{
  "num_hidden_layers": 23,
  "hidden_size": 320,
  "num_attention_heads": 5,
  "num_key_value_heads": 5,
  "head_dim": 64,
  "intermediate_size": 832,
  "vocab_size": 3832,
  "hidden_act": "swiglu",
  "norm": "rmsnorm",
  "norm_place": "pre",
  "norm_eps": 1e-06,
  "positions": "rope",
  "rope_theta": 10000.0,
  "rope_fraction": 1.0,
  "qk_norm": false,
  "attn_scale": 0.125,
  "bias": "none",
  "tie_word_embeddings": false,
  "parallel_block": false,
  "init": "normal",
  "init_std_qkv": 0.0261,
  "init_std_o": 0.0,
  "init_std_up": 0.0261,
  "init_std_down": 0.0,
  "optimizer": "muon",
  "learning_rate": 0.00206,
  "lr_mult_o": 0.609,
  "lr_mult_up": 1.06,
  "beta1": 0.95,
  "lr_head": 0.00747,
  "warmup_steps": 200,
  "schedule": "wsd",
  "decay_fraction": 1.0,
  "decay_shape": "linear",
  "final_lr_fraction": 0.0,
  "batch_tokens": [65536, 131072, 262144, 524288],
  "max_seq_len": 256,
  "doc_mask": true,
  "train_tokens": 694500000,
  "max_steps": 3100,
  "dataset": "wikipedia_en"
}
MLP neurons of a small language model. Each row is named by its layer, matrix (gate and up: input weights) and neuron, and shows model dimensions 0-95. Each number is 500 + 40 x the weight over its row's rms, rounded and kept within 0 to 999. Numbers have three digits each. A neuron's up and down rows have the sign that makes its largest values positive.
After each neuron's rows, "fires after" lists the tokens most often just before its 100 highest values on Wikipedia text that the model never trained on.

L3.gate19:460431458497503431500476511484469490466542464504451509533460558442476551459534521499487611526465462478564536532484504532522505458500497534531552567541439428504498445495510521479434564444479507514550425529540470524502495549488524507579512477408402555487546545521543527483472506490489482497
L3.up19:518513540535557421503500515522460482521537508503434399564477544439567535430453474525469560474381493522537526482531523532504502452484500494509545572425510523445518459506449480448488538511562515437534431476523507502423486591473523606515471481469417495456491494546541532484493487452484536537
fires after: "."

L6.gate64:470511440420508476494465551450459569500480493595546537523484504516516511521507488440513438461542484461526530463509427505460489488489518475509406464528475493482515533584517528476514516512433533496523514418470488528547487457453434454533497489475481469431504489540488479474538509578535475407
L6.up64:500508500465489494508420447495527456480457515494420527520444520535558551534353488440438487498447498456466454477532396494537505512472512574422550504442412462535479484467491462525492547462470485536463527483459533515570487486465418460513534457431491463448476448517532498503450416477527531513
fires after: " (", "(", "-", " Preceded", " Succeeded", " sil"

L3.gate811:511516571541536450486463502498425439471492572543500487557487471452440558539449552458474589443483473549545458497494483553481440537490581512485519508424486457442533562511526485493567472520536499461553467496506490466442529494511521478485521521443424550538497548434535539466502474405508491507
L3.up811:569517499499498481449456498494550514519481528542448407576430466467492502520547525484516485465436517530491545491480523517521451466489487426449483487530550445458527545520396564404535519510505534479528448548490457530449520546485521455467453514469510554503450587510485459534489464480448455485
fires after: ".", "\n", "|---|---|---|---", "ib"

L17.gate261:493465550599482447461491579463504514512447508512400539507488543493519482536573500557483530520513498446471528482475443503586419531446517513448470541441473554464493495513508544430542559485608479508498426494474508490421491456493540451509560544486476531447528501533582481463507466459472456484
L17.up261:549507495523498535479593567528532497522531519503510549423489468475497463492438454458520513477442540471441502565445466534545417513512455434569504535456476528447538482531493545458513560481554487463470456520479489540565465518472501500513503540419522543494449545559465509482564456471526474495
fires after: " ", "|", "0", "9", "–"

L6.gate628:457454477449458484510446421582513523509499567522534453550463510494403501523476541523539464522469515466499572480595519451480499420501519445551486495505548487530507588486460469545547495554469463491455565480569541514533496512556550491472445511477444489507513470554468460494456521459524514547
L6.up628:473459472478477582487505487538486485520530550503495500491487457565427452499484514497531456563459503500450506517531463502461558453494519487497476546546485498480544545496507421560517511509494479431455524565558444615451529487537483498454419512455481557568423391494547506531435412434487534522
fires after: " F", " f", " s", "ff"

L6.gate405:445553497436488524469473489516473544552489503514497531522527534520442536518519574476447469524462455590450482556477524471513503520518457491512559529518493551479546558497490512507499454510476543521515468486509517464541527413469527528488440476434486473482490529515499568494534375505502549472
L6.up405:510522509460502594559497448518481485493411452525522567534509454529524513508492535478525455480468517448494469534466526523562520495469401533566454485482494518526483556512483525434497529519469551485444435443501585558532492481396443587495506527456590512496478461464530522490515501490567524495
fires after: " D", " d", "St", " S", " st", " elect"

L13.gate789:454478476519470431463525436426506493459558477518454469525565479493525545465506525568444440532521515485519421507463497526509539520542441554435479507476488482483538469444463557513494529454491565458501493566500503445586519483543543560571485507436449529514441537463481476575509488516498489479
L13.up789:542533418515575475437550546468472488535550507450521530461488522478525516510515575486490467554413520553458452529456530536458484510531502467466531476516450480491496465556521489450494490520533546512535454462481528587453505563503514495476421458503510547453459508541496465509553526546494496461
fires after: " |", " ", "0", "1"

L7.gate485:506453488534531546509495543474493534489456528508559522496505450488471492496468478564465552449502415509554484520523461521465394438507467414493437574549458543481447540430594499533519501537580466492446482441489512490501527466524472495479482489487553470475390487487528548537424461455526464486
L7.up485:543475490526575556494427512593492502536447543491545523507541479538456487465419486442397485523447545479480536493562512434480566504556509519521458506444493511495529457533601526530528479450517496496579510565479496495523455515587488566521510540408522422484446510506519534487478399515457489462
fires after: " F", " f", "F", " O", " Ph"

L6.gate732:436465558484504432512547483566504509521454515472461472476438514498475556484485470493486541516499452519532529501509567504512391501508435452591495519540511472502482536464492511413444515425450486495499480458456525515520440487426442576518448413458491591539455492462497509495502492575468449484
L6.up732:490504552470528407461525565487482485542477530483435500494457540486500507463520458500522589466533513550482451549517506478457479516433499464555513519524529548449485517510494562430418508472526567575507582478561500481524498509476492532599487456535470525460558448520554465456538572576498552534
fires after: ".", "2"

L14.gate650:554510527538421514515541478472524538525503530558518495525441449505563512490521446510499524573525480573480461537474511471507401501480475534484533590479482478485525454514468530462512530498502555555507473491509509502516520489457524460465529466535504464500487471454469479511540416503450485495
L14.up650:527543506510536484525538522444553544483491464527542518536489523519473562408550583491495522452520582538535512515446553446460449477499456466567519496445547430504485427477548560463482525561536503493528412522588554533482534482490469467521513561529556462531451546548477509488437531515589507522
fires after: " R", " T", " d", " D", "D", " J"

L6.gate88:485549443530449473540522445501511503518446439495592415595539579441516440546520538466576446515515481486476524490492519475556462497514503485577532498499497501525567519470481559505512520530547503524438532525473527519515511529544522441549496510511580472557557472448537508552478465503498448484
L6.up88:491434494494510512502536477482554479500438496547447490484470489495439458480514549427499500526438517501439556509435539557511515546480566514531460539532463538495462571552479488524461441441426434523477570482554413570563584507515502421532532534460588474504464557478492561441507501507514473462
fires after: " f", " St", " st", " F", " A", " t"

L6.gate557:447548362501488522542526465441514537474422559518492430485498444506482523528480494507397526438536554603556514489460576535471441461495495519531502482468477515465501470436535530521502544527489450451532501512436474519476526505527583460538469529556488472566511530400447513496492501498536515487
L6.up557:486516574476459493511522509504487481412418485508505477498594416521519484470520529525537503518515520471502499515450568429528479380534454515551501482477536454468510514466534542554454508506565396523461507496465535524549542430515513471537497489457542448513443491445521521370525505473482482478
fires after: " Az", " T", " B", " d", "ob", " D"

L6.gate467:531446512517515572590444526483525537498563494527519478523473524491483505523438529510424475512540426548536501459521461440483519478512403499455567462563555444480563485501519491507525491418452467501520587555526460519474503454436533467571500525495482542489402475453507514518496479490491451511
L6.up467:496461508511494480510479485517502489480447566518581492433536539528549552517460503413489520493491514503480415530513459501456425512448508542472463472520515435499548428472447572497499539547531503437533601521537471475525492431457446514466459510481550509461500496513517530584489527413412493509
fires after: " qu", " J", " m", " re", " s", " S"

L12.gate394:551536487442488504537471470517520495531501513503458470448445425459464587464574487472447564530514446524490442480484460422540516562510510538566544483477513487582475519484552443476512511517428550513508505449574523411508537543495427428471512534503476477522441542486449508498582504513541488522
L12.up394:419483559490476505525522553462499531498469475503477512535480537456542536485501542521528523504442522478483526491498580464484488585477517501473499476485525473454535466463449476509489481504505545552508446593476485485451549474490523407502508496499541578512502568486393549474545515498492421528
fires after: " R", " J", "n", " M", "J", "m"

L18.gate410:492530536523515523533439455541504524568519461541523540508577567479473459548516518550434418510402505485546605524507555494570528523482455489510553464488476456501490538576552550471477483467481463510461439525496492497516476546502472486569527524535507510478472456515450522537478542529571520529
L18.up410:453482521477500511474480538483489502445528409507553534458502552453504513506438584454551484498526441496515460481470538535500515452452503617553498529531462502444436541457498466460489457475490542536543514488520518531523447530586537487547502447545451462498476456496552455520517507583456525538
fires after: " |", " ", ":"

L6.gate488:563474519494486468587580479471521500563478443459468484547472515446523462485528461472500553528480512493456476508484460458545497474419497508422434423523483478458440522458551541527500553466619516534494493504423453471509491558545553467506529469512508431467479480470541543552487455509547441478
L6.up488:491474493504516491473426561481484477496524479552539522494521481551466527512529450455460504507561486490506439590486498500499509536524466515542518507468487513442536496524463540419472446497447565472568473532418454474518507474497545501583463503460498541572426435540565464506459516539493481532
fires after: " N", " F", " n", "n", " f", " co"

L6.gate143:583504519556470464466493510514503512458477459436490490522490514463491574488447480432492580520565552451524487532562518526474469557486485460435458563522509477490502532462436496446450464475603510512533471530408496570524441521471543564531517535563493410534498486453473521498538438529492539483
L6.up143:560561558548492569481498493544488598508553530524496528489500513534479541521464431485544525498490452496520485489550462476428472527520414563504491551504471467438465499571495588555468510504464530467507476534573528453497461377502482554515552509398492448532499471542484520485508461479438540501
fires after: " f", " F", "iver", "er", "-"

L3.gate342:451487486422483441523510556523520478508463470504536452539544528548481471513441397486482532535595503440533502480543428439499502465518440472519474470533544432517483535605470495479528461442420579514545526554464475526551498487478429479540562526517510471512449513443545617469573491455483507433
L3.up342:533440559518443486538476538487541618481521518557544482432504474465480461510526451491515507481468509536517470439498433432438509519470442473494529454493473509472546470533493561513540464469436506490455566493513547567498480478523426503516530498505506438518469491531540511487516483475434503453
fires after: " (", "-", "(", "/"

L7.gate257:502482559446457450489492565501502503525591475514460470504528500504523595460494500438485513456486423491524513527529506431430488502476533524472460534503489494455527496486502483537550575487491500486521460510516500510542468433458498514577511559497422472453476472402474474510486489517551532485
L7.up257:454510484566549479533447554521579534515520537501505471500476527532479435546429508538516462508515527552476507574504495464478548525541459484520510511610470518512458536428459505582496486426449501530548517543500412548494483476513513458496460526520499440540479443464510531486513453491440569438
fires after: " F", " f", " cont", " conf", " ind", " Ind"

L7.gate483:491488493408546545515471481582492577460465469490507574454523507531476513509572516568521477525472503466481536471419503506530528528483492500455522514464489439512533526455538466457445485413484536527509583560538503522454453500485513580451585516470470456477453480449565518501558542457509469480
L7.up483:555494506562482511524445467608496540535500496506468467465511464495565534524509491500536545465545485480480442455477496523474489508430501526512524533536460513543471498476462549418522510560516482552588583484441445537521437477463528501472529527511465493442486567530506496539421483451493489473
fires after: " s", "S", " S", "at"

L7.gate253:456507519412436510495511505548548492460536480492495517430507495494432478576422548528527449479441554472609505545533448469512484512452439452537477477446451464473542494451508498440490521520459526540441550542526498474492517472535455486545530525475500575455414475586514501508543528455534513517
L7.up253:498498561462523456516560487502560459428481518553546489426502551531544484479423533565456429499441512463464488527553481481468424503436518476514411469533503470476572482550480566501530469531473509492543531528590533534529527509531534475405567510481576524505374437418519539508482424503500482504
fires after: " p", " P", " S", " G", " s", "as"

L20.gate534:575526492452449535485534495385510435508496524530498459494480563491510503408446553511434462483524467510486506456542478416529500521524484493515506500479508451530548530488442514397410526483550521526496444436451522451476502475462591502512460515528493537614474510551491484470473444528490538391
L20.up534:435498459503521487533513499492526462524479489465552511479465487464423516561497538495494518437459498522467534471501516430465459520584526483540463470481486465476503455511417527497490483501506449564536470433506507585500561504540506500559498527478483507507491495567577529481510493513474474534
fires after: " ", " |", " S", "\""

L6.gate287:519518462459488529579507453502498537552470499526486577455484481567473485570473538541493450526530440514534517499462462475509556476514486529444493489493514458499499526522494486513537463501432496483478552522549523465530564532519505423546463513502472515594511411467546572487505429455559461443
L6.up287:524492483537507505565489419450563506423500488508563512538494460536449491484481466500497499548426541461536554492393474483538591558466469561503498545420462525491534466479416531492548515554468501473490518559516482540531518512488521522525458490520512406450479495471461592568490479481442471499
fires after: " J", " Ind", " D", " re"

L20.gate699:500524542498507527520505463404534498475417486448527482464493611469472480508524476477523492481508561471483510524510564492589496474546470499443455517512502483447499512429501597547479512524416438448485489539480605406619552493457480507489486444476541510497506389495560498519554490435524477440
L20.up699:465546512562503492551576470472568472483539515482525508480515531510523494608506519554540447480458479507538467536471519498475505507447486549477538513477447533472459534449481433483531454477514508572522515512498564485490458513502557541562472512426510486416529529503499473475586510498445467527
fires after: " |", ",", "5", "6", "7", "2"

L17.gate645:584515522519473536507504476524536474559529501516520511514529507493492419493518470489457523490451540438480525553474489497455561547460483487515546432543472426495393508505497456530547513442545490523487511520540419584562525506486515482499539477508436555426460492452478409533482479404449479487
L17.up645:511437462485540430502499436464527473470466455460488528481491502501525507602539594504585485542470528489591490449543543460474465496523492533547548504472454526404560470459483453411457469502538496530485489490471483509473499555495560509571506544573562460408529534495586518490511506587504460518
fires after: " ", " (", "1"

L3.gate792:552511525466466416412471507540480517458525486510493425546509546500482601456519517496470575515454505545534487493503519528478421417515508496511501554437525462473510515495463506520461495472476517478513444460529515526516477564464544511507558472456355521539511487467471451438492488480478572495
L3.up792:499551531565471453442514482507525450482532518463499488480499584478497482479491436583496540527451502533456528490534454475472404424531534497499497630416468414483484519507513552532456477434476567536546389510560539503560493530539518487524462448435431481563541565468507494431508490513537506486
fires after: ".", "\n", "|---|---|---|---"

L15.gate160:512488453505436472499483569433406452489419491528513517533534514576478563498522565524482499468490560514540560521553467538531436547441488400478514552482416553512534469530411492517498553519501480528563544507501476510526495498554521520523522559493501504422522453534458511467566464472443504507
L15.up160:516481444530489602552484588495523499535537530508531528465406503475524517579527510446484535477488473503513626453510546518521463543538523484613485417394457564459513465502527542466508456497508508479491482487547504544451486568517470522526576505566528509499496505431537539486503437504530567502
fires after: "1", " ", " late"